{"n_kv_head": 5, "norm_place": "pre", "positions": "rope", "qk_norm": true, "parallel_block": false, "init": "uniform", "optimizer": "muon_variant", "lr_mult_o": 4.0, "lr_mult_up": 1.2, "beta1": 0.9, "schedule": "wsd", "batch_tokens": [16384, 32768, 65536], "steps": 10276}
MLP neurons of a small language model. Each row is named by its layer, matrix (gate and up: input weights; down: output weights) and neuron, and shows model dimensions 32-159. Each number is 128 + 24 x the weight over its row's rms, rounded and kept within 0 to 255. Numbers have three digits each. A neuron's up and down rows have the sign that makes its largest values positive.
After each neuron's rows, "fires on" lists the tokens most often at its 100 highest values on Wikipedia text that the model never trained on.

L2.gate290:083102158151130146159137146094151125150119138120095125110113164151135131114113185130131155118115122131134155157134134158135098126124117109125143164185166118106118123173114117133165111167153112123138143105077095114129137164104170135111125154112119142116143101125161148118103148100121138120141129136171142119109153129114136117128123086164130124133108125190125085158166151127190120144102
L2.up290:094154141107172151125124122116141119123140134123099130169121103176120168083112141079129096112112136165132107089162138088140140091119138168123112113094157144121066117145119089124126123111109148071156071102133170190102116138153150108100124154111143114090110148126147111128099117162144152125089127116126145144110120146138116139127130158115076154107117137157133143142130102105104073134133
L2.down290:176101143142159150116162127104121120128155106111157139154114105134140160095146093134086094148101093092126107131134117114105129152094142182147125116163093112066092098120129141058141120128144106153116103091110144114100134160146174117127127118096143140106077105122105166150155133165150147117126115144111108114132142154158135098126119165158108129080102158154159134105147118121102169126111
fires on: "ow", "ower", " co", "ank", "per", " Co"

L2.gate551:136146159168174135112156135144115123091123116142082125146144111059124127118083156107107157164136088092140107096142156102157098162086108129097131138095154151141153135109188088143117075157122146142120128131115138141141148092160133153127133110100130117135146131136089142125132103119074165138169164131151113082170188158121113136123145092150106166145152101105095123133125165122168086107139
L2.up551:143139134127103144160107131140109097154096091189112129133146115092107139129124166065143152091147100163181158159150141108093150130117149094145133144128152126109115153153158145109078110076144122151115086149124113114160146115120140109091126127138145084143141113140112114146147078141121139118132109102116117096155117121149126109117164134175140136113129123156139093111101116095119095136166
L2.down551:112126138149088116125079137144138086147133133129108102106135112145108118109116142080165148129103100110124130130138134146171146100098119124144143102093147117124151127110147158109108089138144166139113160139119177117191147134128140134112124098138122136149099094104115100116092132109119118121155106158093125115104106153135107108071131077100107101135118124123106113106170105151107144099124
fires on: "on", "ys", "ult", "y", "anc", "are"

L3.gate264:129116108108097164095147129128149118102105144108113131129119142144106123112124133134092165160126132100124108133110116156126125153135146119150102123174101135118131141162126100103126137095072131108112112133078107136126113125138129147138174141133085148090102121077096069136136124145134149140151090151119110139163161106162122138142136136132194120126125157133139118075081143150082122130100
L3.up264:158128138136092131132134180132126147137150123124104079117125168102200179129138137096104166150128124127110149087180106161131107162123124108120107129134162101098114160148173121126093123121132117147133168103132085127103127104132141122132133125126083135113120072123160145114102128112144174141124091166137125165143141087101145148176160154110120116132145176157092132187102091171150136131078
L3.down264:150130163093132119082121098135116194146135133127140157120110121122140086119128119103096120167101122168107152102144138111106104140171136092152128172167142113119106138110163120167108107139101142130130147058150076127114126135167146158149114133093136125175140104109147114109174108141095159129131104124104178159122133131149128141088166068155112154117174121157138141157159107153175129137143
fires on: " of", "p", "s", " in"

L3.gate1175:120101116100099140116075117119139143133162086108128115086092107119096126109139128165123128097105120107151135082158106122117096111137158151124125180137127156070113154128123148133108113117132127174134112110127101101172106179128094168121126127168135093122086145163128123120154121131077121131135124148125176124130133115108090105152119118117142151114131170117119155111111139156141110123128
L3.up1175:125146102113118135130126120116135107120120093137121124101119147135078098137109120132143147104154130138161138125133129145135144090096148149139124119137160105150120123156090074115151143117121145148139148095103116112116087162147124114153143116107148114158159117113120132146149126117144124155141129154096138143214100107052113093137149133117139154098194145108109121137155087114138155108149
L3.down1175:172120140160114139117139139142141108160114147112117094139149157177162112115104129142103123135111138158178142150077106115118173106155116160111134113090117142150187115140102152126172104128168135159139103125081090121122154118135152124139144160134066136157158142125124107148095145100122124137120129103133099112146138089119116117143169117113126120147137106126099097148137152127141107135093
fires on: "y", "it", "ers", "s", "ts"

L3.gate710:129102104114128111110118116162115103116108145120126134117124123132129124093180151149120105115122145168127153118134117129124089120113155134130122165155134109112186132087112155120109145119122123154071111119091142099156125160128116123124132109163068129094149147158116127123146193133107142094118126118140129173159140144122180093141103124136114129139160208099110120161125143100138114118168
L3.up710:131123139075148121118157147135125167146160142112130132125101143134123128103122148127131085148128152143152120127129151106152121153138079112128132175107113087129148107149174107107172117109170115120121123139119088128116099151141109129101148110109153147112175160132125087112118095179162110118098145124148142140120128136111169163124117181097091149126116143104157090064112128127181131124117
L3.down710:179124122132091167091128138110123123106103144141129144150111135098144199146134099098121075128102144156119145097149101161096135124128126099075131110173167116154190130112119084144191127109168171129136165108118112105101138125134124148118119123163136179149123088139115153145150156146068123128150123123135121077148165120112117119104114105119106094165133122111081119133144104121165147144130
fires on: "g", "y", "p", "b", "istry"

L3.gate222:132129129127074136128101102107150112138117141100131142181106174127138167116150112164106099163127109163134133110107140165161087126115128150111139105105145128150136168139128142134146187102113163166153149163112106114127108093126116124117143141121119122142135100122160141105118106081118151128140109116128071143166147133128105155128125138086157106081113159158121134090121111138106127143117
L3.up222:128132104084140136125074116146143113162136120114155093125119138109120139131136130133148090105062143127111149111089146131128077088159086122136127112134121123136155156159166124165109136153105102110135109150116106128141156093160067092099134127121142137125126163110118156124102098178116132148107122100087156116121102100142152114118138130103114114108111142108161112137140177148104160152121
L3.down222:117086165124109125138128110105118133127162122125141121134147145129131152108108123142097144167130127100099161134110134146140122113160120131135130146128118111083141146132150119153130091100125138105154162129092106129177135071114131121117143076126152136128126180170167132110141130122158193113137075152111112102147124128110114143143139127137124109124136155139149120097152098145142171136109
fires on: ":", " |", "ak", " at"

L3.gate1037:137190132158160136135139167145111112149129133154130084129134134135097132132157143144117152119150122141079094093102125092132105128137180134094137112108119128167159116124138127105141137110110178128141156142129148189107101160151141149110167112125119162120133141144150128123143122133087129137130113167147143134146092122073135167125152153090120094135149152146116156104145081149098149118131
L3.up1037:154137138118135116144115152134136135155145149125179125114093168115148093146110137137102107102166184175114140101132153106091114120124105107137155087118175108173126153112112087150163147129158183125103132141128102163144147150122101176089089108136119117173168126130122146095114124124124157146150119153080161123100124176135111164101157114097134083119179145121095110126127176121083149161125
L3.down1037:114120092106108105088126103153141101141131144133120108061097117118155165108117130129092096130127095123127097138159094122162104110125140144102111083169114146094112098133118155143106101144144074137113141132157105133100128180060114140111132076164112170145136142112095129109134128124146128125122113137145128125139146121136129094147093082141121132113098109151172123132131208148151147121164
fires on: "s", "ations", "ock", "at", "ages", "ed"

L3.gate486:122117098118090141114078126117149148073144113067112143140152152156149082097172117094086090158121155130160082086129097086128136102090119186103115163131129160122145181121151198124112116128117145136121101113128151100131134164126157100093154106115115121140123129142145117120145113144078116163099134125145101125120139130104119117112131154159142112103126126121157138159134109129102132170121
L3.up486:124116075136108146148088083103156148097165164068113145117152156149103091110197113163101132136156107109153102065087101110097126102117150122099136152156153123184137171136150155136142123118105136123133117130139123133130146159103090097127145138129137154118137130161130097132152148137119096177147113123167097108143135140088125121127113160151150144120122097130126148131149076105117129144106
L3.down486:130132127147090130112119132113131142118129141115129126128142124146182126137115106110130104148126129129154125105111111072126082135101105143124127133112129138139142137131112133142103128135110121112140102160129108123126145164138182119135133115119124122136104158112128125125135116144095096139125110093102116125123123137117129126112134145138126120106159137121135138148142136124139134110165
fires on: ".", ")."

L2.gate838:108143091156083069110166101147132117126102138170084123155144135157122124138118143169101108194121131115145142093108132161115104168132092107122089129137159121092135118153140143150128130124147115118145077122132128211160159106103059166111115133150122091148079136134134148126124157168133139122102139122145144132116132132132144139146117125116169104144148144160117128184142119152117130149141
L2.up838:155116128104145089102154112178150130113104116130138128102102123159185102123131115112125158135129098141140136102128111106092155163116092143160125122130088137125154129120128123144148093158105106107136101160108172131122096169094101158162144156163131128144167111124123109142124155161125129141116094129142141123139137066080163145103176124087125093155127131185164154144136110117150114128145
L2.down838:166136109114081127094150157135119102151121120142133163150114186179135109100124130147147125099123138100116126144082124106089143141097132139116159112123134137132129105155115180159127119114076119114158088122127135110113137167150134106136174147100124104153128130142116108187106117110121102045144132094125123112186131122098139128166109112119153143133118162119123152151134139152138126163126
fires on: "um", "a", " in", "ata", "is"

L2.gate61:103133148117132110122129156153111158136143129122112120097130168138133119122134147118153133120157174187150111073139163133136121176116186151115115139149113127143127119143126143128156112171135127101139130087142136127108127117145102147132120140107108133134089112124118090109137101143165133133130126152104106125123143147194130130117120141112104112136099141105083148131111139102143133168160
L2.up61:109122132096130130137103143109168096109155100129093126142133172140134117125133155087195151124153131127178123158177117132142108148094104080141109111152119143120138120096173117110120097126130092116146136082138152136132143155121110148114155122125099125144118095153125155147118147146115139139135100169110124064125144142146147075115118156122119129148139112093139133153160107110129136109215
L2.down61:118143141115082132094142123162118102134122099146107117114137108139139138140138124169120147167113141101119131154108107142139137119137132133139159134154158113128104129100151169129109088138143139148078122087110164143115158130129124103133106086130140139135138170179144127110112116152123108136138142128125143116136131150152175112081126141120082096132096136152133117115114141120163130132095
fires on: "p", "b", "ins", "im", "opp", " on"

L2.gate781:169132101146154107128163156143112097175113151090150160106155104117160108124141139143142128184089155135119121121143124106120097133099149146143098134135124129122111166130147123167147162121117123156130105120075118119158154132105135134165143130149108146172160165179162116155082101126120122103097086090095132112160168162142112177098124116154130083138140128138136108143124128116158105178128
L2.up781:130155134100151127137118130136107089153078162115129173103132128085139101118124159114140150127098207118114093118131163119152070167106107148112158120154164102112144159129133150136161127155138134179113106170149107121110082141086151121124109114115102137166071154131144121126117090116122110144128112135138133162136133126157151098104123156098141165132168136119100127115157134138165129114105
L2.down781:113104132114116133131117171151112136170140123116109159103138119112132166158088116107124123117109163129116122153136119112115101147099120141113159147157147084171117130114124127120125119142117169173118110102105122096139121134097110136142129101138158194151121173124121122142168129119117131118152121170129098132132102120154165130104107181068158156166162183152121120120151136173157130132129
fires on: "c", "b", "ack", "g", "ound", "rom"

L2.gate878:149134130105159163130122113149145124112124138146163104099146123096124095152138148167108167113121119125146145139142167136112171127171167183105126120091113143126132096112102150121110131102096101113110092149071139106074098144156142110084117089109122164138120132138085108140130141132158128116122106119102152095120133080112130151145113110105131162105135133131082137118183138099128159125105
L2.up878:132124118118173150147150146129148135136107146104091126136131097116149142123146099143152134106154115136151138120096114168094147086159129098085180163141083100109173099128122128100156123124137106187180118132102164131159139124128119121142108114143159159148131130113113120143137120105116118152118138142135131120095132109120130111143108168106139146122145130109134158070118134098107089078149
L2.down878:126097088118130125145132110140125127151137137103137092083106097162113145128108128107128181121146090117126096109110082106130133114095143132113149132151142097122103091124155056106140197093099084159126188109142112130154148141108104112170087133180135162116143078086164145139152142149137144150129116159072096129104100140133117132139127138145134088147126164172135154143164146143102120135131
fires on: "ing", "ering", "are", "ile", "ating"

L3.gate250:130102138131105111139107116130136172130105111110091098160075148124137119155147132063144115085130129134177131138136118165137117096132159137146128141100107125127080103080129150132119135104151129141126122141146137118106104169134147138118128122128111140165111118153114139128070091155151132125126103087165149174108132130138139126082129112151105119120074113132127144105182148141077159137169
L3.up250:174107090125107117164106144153132146104157132089138119114103107098145078089129114125163116114197118110130109150149129156123078136088139167153104115127105121124133089093107123158142120155116076184129083115127096102100110165110140115130104155111128144118145118089143129166125141113170091108162164092149098116138132139158103102124096097173103141127131119153135168134174125137136161130139
L3.down250:162135148157124119142143185123156137157124134137112153145127160154123140155133140134183164108124115118107129136146146144139126159149124136096133130118102113103125125096142156165108151112126135104122130157140144088125177114144122119126130105128100123099119115146178126121142130134158072130175157203137149147103166121128173115090145123152149125128087139131097115115188155149141125152167
fires on: " of", " to", " in", " |", "eat"

L3.gate662:137111097109106143134120153154139116110158121128151150143102159138146101105144149140124108128156082176148136105115164053135110115112105111117113127129134146185161138172123129125111150151122108136113149127150120145064122159122127134173113142095160119086138112172121108099104136119117131082118171142142159132109159141134118152094137131163114155144127079116154141117110081104136118107150
L3.up662:154120092073100125165090138149129145127146112104179156140100135138160089091166132163116123169162142131131141124146104080115141152121085121104104134122137119178144108171111108156135149135120128141117116163130144132096148167150149135142085118137166097101105163155127107115120105135121134119126116127130135091109115154095092150131124144153105127137130102164123140114148118108138150152182
L3.down662:165119143123104149170101108117142126132109123103114155102159129100159128148129121113112128114119149143133134124108145117170098115132137133132140137166147057118130123128136127142121199118137160121168070088104130131148093136134126105098150126142106116097067167122130091130127119094151118187124129119103100104136131131114132125138117128102128082158117084185091114141130130132140150179115
fires on: ".", "\n", ","

L2.gate1136:151101120166150140170114159122128138154082111136131148101124137136093159166118135107155156106128161145116137145141143122097093114088129092130172116129089105120128110119085156105108130112128151174153155117131116104100121136137103145148120130149063111186123132114133056092119141122096107142110165098152098153101118115114115120129136184108101104113157164136076133105105117144116176095127
L2.up1136:182074112194124150113113120115087114133124133142143121110118112122145148120075113134162137173134172129111114107137148128147132124131126140154165117131141124105088122174111156099161146165134175078178146102124119105123115125097114145124104112143146136144134084142106100091090156126153123084115136116118137157121118127132151129120154089136071106121154112136122152131115129130135102118122
L2.down1136:158092160157129107177171146128120157153110130119131115094155103084156086120121106102151145062139153161062083122131129127153146158130140142113138137142122166132105108130168147137106164112133177065123106114136128152104135085155150167068104182126127070140059111148117107167163133117135113131107102125099135154110103104133105150189099116117097103143152189127155139155114120137136135119149
fires on: "ur", "st", "ri", "th", "re", "rd"

L3.gate580:118129113107134120118094077098125107128141136127098138114138164132125132153140083116126156117129145097100155105118114122100127098120147100122121160109121118130138077120096107140066118143155126112170151112105093160088137121152097136109141179104134102153146105121135155161138159139144151138108097140122084164146120136111130126086123140109080142133091106148111174147100132159166126098105
L3.up580:132110126172098149121120130140099124124096089151132140116135108134136114099129125157123145112131130093101158087122113080120128143157133116150143082132122117120185119128133132094115113115137150105144121116088148125148152109118137123128126141144111097130120107142163142127143142088134098138088143124143119142168160116124116108159153127162113131158140109123123097121125169089095106108120
L3.down580:135127109135087106066141094139132120113095144186161183132128165116093114129107161104146154145108127096105142079136118124159111092104078171153107124164159076125154121155104153121120137110171108128145107131081103132197116109156133140114130158164146127145113112110145135156158139112137163119138086134112145156141154117137132116152157139140124128116177160118106121140135153107122083086100
fires on: "y", "and", "ond", "ome", "E", "l"

L2.gate427:141122132118142093123087120118120143105078143161141107098152155157156155123129107138102089160137105130130142129077147142128106120112142092091144076137127128139140102108113102139159150111128111154128109147161133119173155120138089131104110115159147164145100142126131123128115125141118139161146131142149155151157108161126072109125145136158114138138123088176124136113148188141160109128102
L2.up427:106141108142115122118177087115088086166160123118143157135129155149118149143146110140119122151124128094118129101111138143126137079100105111126119086079107138090163130107099123168088175123106148106114143095114143127190107121098118143127116130128074126130113151132113117136130102108123141127119123129157100147131112145106097113126130123138109121153112165133116163124119114126099153172162
L2.down427:139148091129077135093153149125161132123153120143071119090118130148089109125110151094136140125138135116117117152117084141115122119081116153092112176135126130163151125128076134120151136130107144157139094133073140137141144159093129087185117112143114123084129109158144155118104154088124101139148128134118145127112104119102108157119146109112137098118160155094137159151158139156120103161128
fires on: "ed", "ad", "l", "et", "ir"

L3.gate235:146130113124062123129118138118110125096153122126091166181127116105090129116128161154131114153115148121131140149102110150116145109137103171132091109118111124116144105158136161102123138118160128136131107133119164138169134158128166101087144126145109130115094105154178143090118140182138119114134125119112189090077133153168089141132130139111139102099129140142136153099170133137108142148134
L3.up235:163126118153127077149107176137126107151167133161121122130157151128149108138099134119098155112115110101103127098136125166119118140125118100125154110144155146121127137100117098133100092142183127178095139145137129108121128162129113118123096134146128148106130084135101121118118131130150086117119141128148137121117133127128160127170156121098171119119151114139087138135157155130132121156114
L3.down235:103130160112123124134128142121117112174107151124138116110108116133125106103144094135115150155119152120131136143078106113126132152136143140149140041072140133146123117083127105095137132136124120123168146136162101138104139188124111124146130097149109110152117111150159087124162163122147108086188153092085119148119157135123174149082187148137168122110092126133092150116159145125136136118129
fires on: " in", " to", " of", ".", "ing"

L2.gate905:106118136161135127108111114143116091097083112163123138074159138089127154165159145143114140092131120159133148146116159126124145184129113100096093128146118103117125110154159114149134101119093136166114127119110114116175125130108121104114132178099088118156133097143078139107122105135144136143092116127134147168118155111141102107157107116087168138118142086137102132156147122101152182161121
L2.up905:114127135170099151121101088140113149060122098107135132097153128130115134126130152163118138110127113128119165122134134127157134166110158139101137100131085144093165074142138131136149092098086140139180111155082130165176122123109134082084157092126109128150114094149079120093112101141155150132103122123137096123171145184103102118144075128097124104109178122114116160141153128126139137116130
L2.down905:112082139088114146086118153094130136128125119156140130119145125127082099109160126156090114080089146155128145103134132159136121132106115106104148113138135147108170133080125121117105150121147096136205131128137160168128145117091108102123100113138093138131098092134128137106102124111126115075140143129159114154119148176113113124106154108115137139121132082108124155128170133119120109149133
fires on: ":", "):", "ity", "q", "duc", "ens"

L2.gate316:148093095112141067111112112110136107126100130122102106080100151186088176121152125119094152152137137098115137153063132130131132105128127113129118110140152105142144118100172113111122097112104108079125077138123119113197082118151147186106126148152084136100113147131139147142113125145164101116121109123151171162124128154105123105147131150092103094144167152164130137149056135149106156157108
L2.up316:130076167096156153126134142083139082136157132088148119090162148152156112131128107115137107173139107105100151131128184126185122091153142105062111115138120147133147122139092098128099110149141117122100124117111126153144189109140114127124131118148133133103176152149128097091141101077149167112123106119104110158120127118129105144111109081094153102099108118123138105099145145145175108113118
L2.down316:136117123095140114119133182150126092120157106124137108099130155094129105144104094135119130090146151172146110088135098164149107145137131143147151134145128139128148073142138134112144093132165116137165102108128079115159122104149135154133131143136139128086164142120130087134144157078143129147137146173171132121097113134159142127097138115123156111146187118131181154112163137118166116172122
fires on: "l", "ol", "eb", "ul", "ob", "ad"

L3.gate365:140118074138119164097142123115161104146125169080116146121100136134135102115170152148152105153160116126139128126153111108179182098157112153075122128110109124140126163096141124144121113092164117165133146127152106154115118105109105082070148112092172078107131166159131075133138131119109087116177108104151134153116142143122102161126128136117110125159132098099146140144141103124125151135136
L3.up365:143153110136149164135116117124149142150128151082119107134102159119129126117152109129124117098125136145111160096124101118126135115136121119086149163110138113109137146142143145115154131119124119103104111113126122147156150101144096162075114134102144096116091150149102094148167154102105090170145122049148106107140136132110123151122124169123129103137132104105134115136112132114120138105097
L3.down365:110112111133122152146116140125102130119110142208134112157101136143152105088167108101139142138144110152095150135121113102177068132107111107133135118113138142093113160138091172099155111151158082094134094067124129135147126159139147112123117128127154140127121073136130130101164146161150124147155127107107117135147144169096131134122114105137137142128109119133145112154128118118137136118141
fires on: ".", ")", ")."

L2.gate955:133149147120122111122161109166148166125160148099096123098139098132105175129160111150170141146098123145081104081113115130138146135121109107167148148153124081153091179119135135081096083125138142160136096143126117194151132148112121153152146138130081116102124139109130140142134137152105118121126090100121145125168142152099118138123103168102121091146139154163088133142132157161109182157148
L2.up955:111194125145128121100096145129112112135150139115117118141077143144113123088134111130125073139126115114095111113142119153128165134141158152082127113191160107096143165130127099138085156153138098104143109136131093163118163134091112157105136129098133138146130150093120141083126131105109124083129126148117123126110149129115113121092149127153109129129193100157102138149133102141076161106180
L2.down955:142180116109104108069095094139128121142130124104149134161129155110100122113110109098137102094134135156155169115089137153133169170148108160126099126132124139145114127124107109144146101191116088138108111152162138120113135101096149127127141103109153139174116141161149144111150166098158117109130174117123126143099129155184105099147113129125094147119118086079104121138117147143133114128118
fires on: " its", "s", "at", "i", "ur"

L2.gate516:160147128134161118129114118114137139166119130120145075152119153148139147160161144155124122098135140114147160147138126122120112147106121147130166101197102154123119143105133119183113110133116095150131116115074140142139130095102112094091077163144160079135106165145111181133145132102147132149126142167090126140136127092140131136117105121127116196091166091097123165168147095097138153161111
L2.up516:120151098097123109081134106150096085142136093110127165097131108095134139107152084104129142132120143097096112136123115144084105124157182168097131108130144076144143094152128105089102155148107138162115151114107110140132104120130085107123079116104130187101129113115116121122125117120128125080111133116141110153147109084088121166137123128128147125074170125134142126114120131073143084148146
L2.down516:142142129146054131134177143125096094168121123092125114100119132139101127167148097111137166102106105151080174168107141099107120089139113112128140090117133154123130090113121079090118154110148146135156154154131129097159111109094184151134101099103133140101119158097146087144124158144098150115137142114146115137139113109110153126118117138137160166159157114127150133143096110095144093188136
fires on: "ing", "ay", "0", "ew", "ating", " 5"

L3.gate910:122114085103133117136124102099133139140128139118142122102105133133176122095184115105151113154153157157142141114104098085099088154081092131097111096131124106148124155142127122099103134110121163152181117091091159147132111139130120136113133081073142126133147129172133103127164148142092128167133151123164141148126138139090119093116140135162095134116112127169141112142153126105102118075124
L3.up910:110166104191132131121121151112137092128090148112126080104126111107150147140179128111088118138133138104098134098096098095094138127136132118085110129091154116147140143142112143116100107115125131164149124114106126146140123144103103135135122095148137097107120128146146117162118079111148125139091147098152108105184119107116133086142135126163082133101117108123148127169169135123134103134109
L3.down910:127128132117147091135170125106116095110125116130166108123138158145124109159083111128143145106141096119133144135128123124108133080164116127185123111112109148100118148115096098107146174131135114115081148123151127106147086149115157105206154114124150143112119138084114125121110106119146095112159136165115145129140099114129129135156111108122126102146134123149099160113126137119147131119125
fires on: "==", " ==", ".", "ies", "s", ")"

L3.gate578:167165106137118122170126150062123163110096092125188134087133119101167116126141131156158144155150132146149181119112141098096115101117162098136144143116115146125104121125180129159174110113113172149137139165122123104122127120114161142156107129096170105121116147087114127099142074116148136117081109128101106136150163173126091146150119114122106116111100117147124109074126112091145102103118
L3.up578:134152137124130121138111101117158126154133135162154105153136097114095150137143127126150131166119106133090124149097140112078101119087123158141128135131087132090128098123149174088169083117124107132138139107147119101115151112134103113149098138127127131119108159112138151110136098136158134094121131123120157150171111139140111103129143166092129141084149121144110110111095126134122145177137
L3.down578:106109161102158123110116134109104109160159090143139156146064154102132145114191130108135128124123106147087107142147159089111142122136127141106141129108082165140124117136132121087110147145174156165140145123124139126111129117085187142129170120127133150136140140127133157190106125126132159133109140100163132135168095122091139126153146058146109153094115120136140126086119141117127166119119
fires on: " |", ":", " ", "ave", "20"

L2.gate126:126125132135114117098085116061082124174095100132105161154090138168082155110129114198136143119142125092117113101135117110112116105119061129155137144125090097152124116117131146100122142122129122106136156119126121133107118147117154157138140124133126164123128176127157147132106109144123136124114123122170117145103150177110099090137173072120115155151116111117139155146096125124132140138076
L2.up126:110104138151117142173102112146115159141127120120106163120117095169141098091139103126141145138110171116106159099142162113063123106132066114107109128137157143137170180103123097131124170155137099122153132138102170116129130140161180125138125122112131138129136120134160144129120151115154110093143101172166138105153097111141131109158170129126141158168159142137139152130099144143116143161132
L2.down126:163140143098099133114092096122139126093152085092107093102121123116110108095117086156116090129154137170102119109116119120138131152128119125128125139110096086146092104121098109113127119145128145158134110127168150177116135099116140163146128123152107142201148142105157160110150109110153118146122139138140190134106124137141075122158136110131167183155188088107147118128126104147105112137125
fires on: "our", "y", "ir", "f", "or", "and"

L3.gate1109:125145083123112119097115157143081108097143089115101149102134176103138149144110135128123109137161121134144087107104100170137130139119125174140112142131114154145112130106146154160148100152162161120146130122087140202161095099128077107110125101155137184156158122111122142191092157114140100113106157147143144131127160184110121128140146107127145094158137156106121138114140136122128134148159
L3.up1109:135115126108139155116124155114115112122139103109146132130109118154126132150114117155103089125188132139110105113149118104132156084132122106137127115124133123190097152168134165148136146105119141109124124105095082122136129118152097156146171125135109086193111142091163129165118163129119104143095145118155162162068140138137173150106096122107125115170163144156151108128155163117114133106121
L3.down1109:136148135135144117152119120146160117129120134123104124146133126150117124073131122148085098135119098159158146152135138088117166153125126184151087151133134178168170149107123138157089168146134103172168136101126168119140180140094137121087169106091111139149139085162108111119124133115137106186165135126103141123129137107109117122147114110128168112122129147119124147108161118155130123156119
fires on: "ed", "en", "d", "z", "g", "s"

L3.gate999:110153064157131101113114118129128141087146122153126139087172104149095095156110123082116132109139119128110142177131122123140120088111169106100139127145117114143148162148101119141142126159118146154117100129140170154103163140167131114138123153116128127123151156144120141122130106165110119147162121116130108096147109123136119126120137112141108126135104106119127146102102121114113157134126
L3.up999:117156151142117146105138145112103141122114139119156101122151137143124137113143110094105113164168117109114155108145163094123130179158164116140120136125086125139154154099142114087139135092097176109128108118127159128133083146103113122133145165116155158110135135112182126102108121104122145142139145165141106117109151149111095109170131095085114156143125112138138158093152134129133137140115
L3.down999:139116152128112142111123155135113104127111161188101131125161123165121137091103097137119132133110127115122109110122093147087141064136141115118154126084147119153145110128116132069119103098101132125107144146187141138150131125117160176157138108102134132116122138095137173116139131074156114121123085151133124125122126109105173131171105100119118141153117096139134117057173089115108158141154
fires on: "ud", "ed", "ad", "ood", "ab"

L3.gate837:165168137160103091114128146138101128086124139168111088119083105112122169129082161153165098102156141103182100112129114157159171140129134135096099074119147169112110133127131142143095120115163138161148152112150096147112128156108160147138092157187125141114124175096147128131152086121100115139124119118158102113119161116130136103165149125140140075128122116108124093133183119113150156180107
L3.up837:116178092101130116142165169167134113130140147140143130153122079141126145106076143116132129147107087143182149125161149141124160115143140125143114127135140133131131155149129105118108109115170141162121132127128143160092130183148161132138157157119113143134108113111151168142114133106092136135075102087165106131125164140169139083120134100141157096077113088113139141119111083140121109117110
L3.down837:118147069132112129155126143164129141141187115117136113165130084149136171128155183127134151130116091118123157138152155140145171152170124146095128114126166116100090105103091094195131152114124108131150122084148144146105119128094110123136147146139141139162088130121129188144121150151112101109092115117145157163114159151133137108128120150143128157133132144134134136100138137128149089180127
fires on: " later", "born", "ly", "ater", " also", " originally"

L2.gate58:095139114143146123111174101162125128095103116150131155091104133206145113134113175141130106150097153124115098095119116130105119140127139104109126127120118076128101113170088112092124104093128148143116144144121146118101130128176148146086130139113130120101094083145154165137113136147133101102092140147142118138158086164152094139154166154133126137148094124133099141127134125141154132143138
L2.up58:114086137168121173107127123088160133151153133176143131098107115063135173123106122148100153121127054140152119150121130128135127116111077143130110130072089124115139132162145085135165120142129167118113134084100134130164132140098122130165073185141145114133127118115125117112081148147184139163127133153095162160122135141134175138155090108072174140164187143114156123147147148142143146134150
L2.down58:110148141132096130102146116163099146126114101108132155175086151077141138083130110126143105133174096140115130116115114099080085141098105108123139139165115148146104124160104141130149135104146129113124122115097131176117182117115116091140128088153142123061102140122157126103128160155141152163128119094145119137153125093150104124080107158133106107112157076104124149128115174111153163168107
fires on: "ick", "od", "y", "ipp", "ic", "ard"

L2.gate863:096143131098114137183115139143153119140131116177117115112166120120133139120152092111145111143164128140151143164102141163142166149104134145136103163160146117147113124097150156102134113104147146140178163147113136080070160115128146168105127108106110121171117130138086149084137133136154151097145130157143142127122147146143089109129085151141130118077086124136126160118116127139124113120179
L2.up863:131083151144130076130142146152149103121136171066135117155133138137119118100126159146077142111156174119121143134135127166096156050114106137152129120127152120084114118094186121128132126124104111130173140119099138178097096117114112150087079112130101156142102136134141148132105104144116108149107087104112149098133120162106141094103125070120148123121100129094107146159108100168150093127165
L2.down863:124142128153106090140092122131109129137155117159147119135164110117151131116111072149126109149123137153111123142119156143166127065124134120182131165117112145167125131083132133139121109107156096161120170108152145146092127118139099162111126134109087124100096138139111122101097147126089093137138109153107199167172125123077140091103161081141130152138130151144093124148114100162135111097096
fires on: "p", "g", "b", "ay", "ed", "ele"

L2.gate1279:153111147128138143111120120136114119127116132152130145127179150100094129128139161104137140132139142100141108121177131103076127144116097148112124140135121106120114107133100123150101151140143160173099116133110127136100109182126148132143093171130105125143138140101101090124109145097140135141142143138117098110107126137131111096117107121115135127154126187143153111149106094104106139097152
L2.up1279:092167141105167136141144141152132138128166129134138120126057174171104117114152090144082117109160127118133099125141100082132155114131102167139135125106086155102139103086124122176121132144137133152077144090074152075124118153119132146114146179145091140115113129161147130140092163144131122122135171113159139105112163068171149141125135103097139143144146131125100113130098168079131106103138
L2.down1279:115169153108105133179136136129071114107120111111122123130126121095101147132165121155132101135095099092174149129145135095118107133161137124105132149112114149126102157125112090119168101091179130148123106129085127141105110098127100133138130149175106133105120138165171105099134115115096120154114117158128139105091121160139125114135158146107119154161119130139109146119070177118103137144123
fires on: "y", "gy", "iet", "ys", "ey", "as"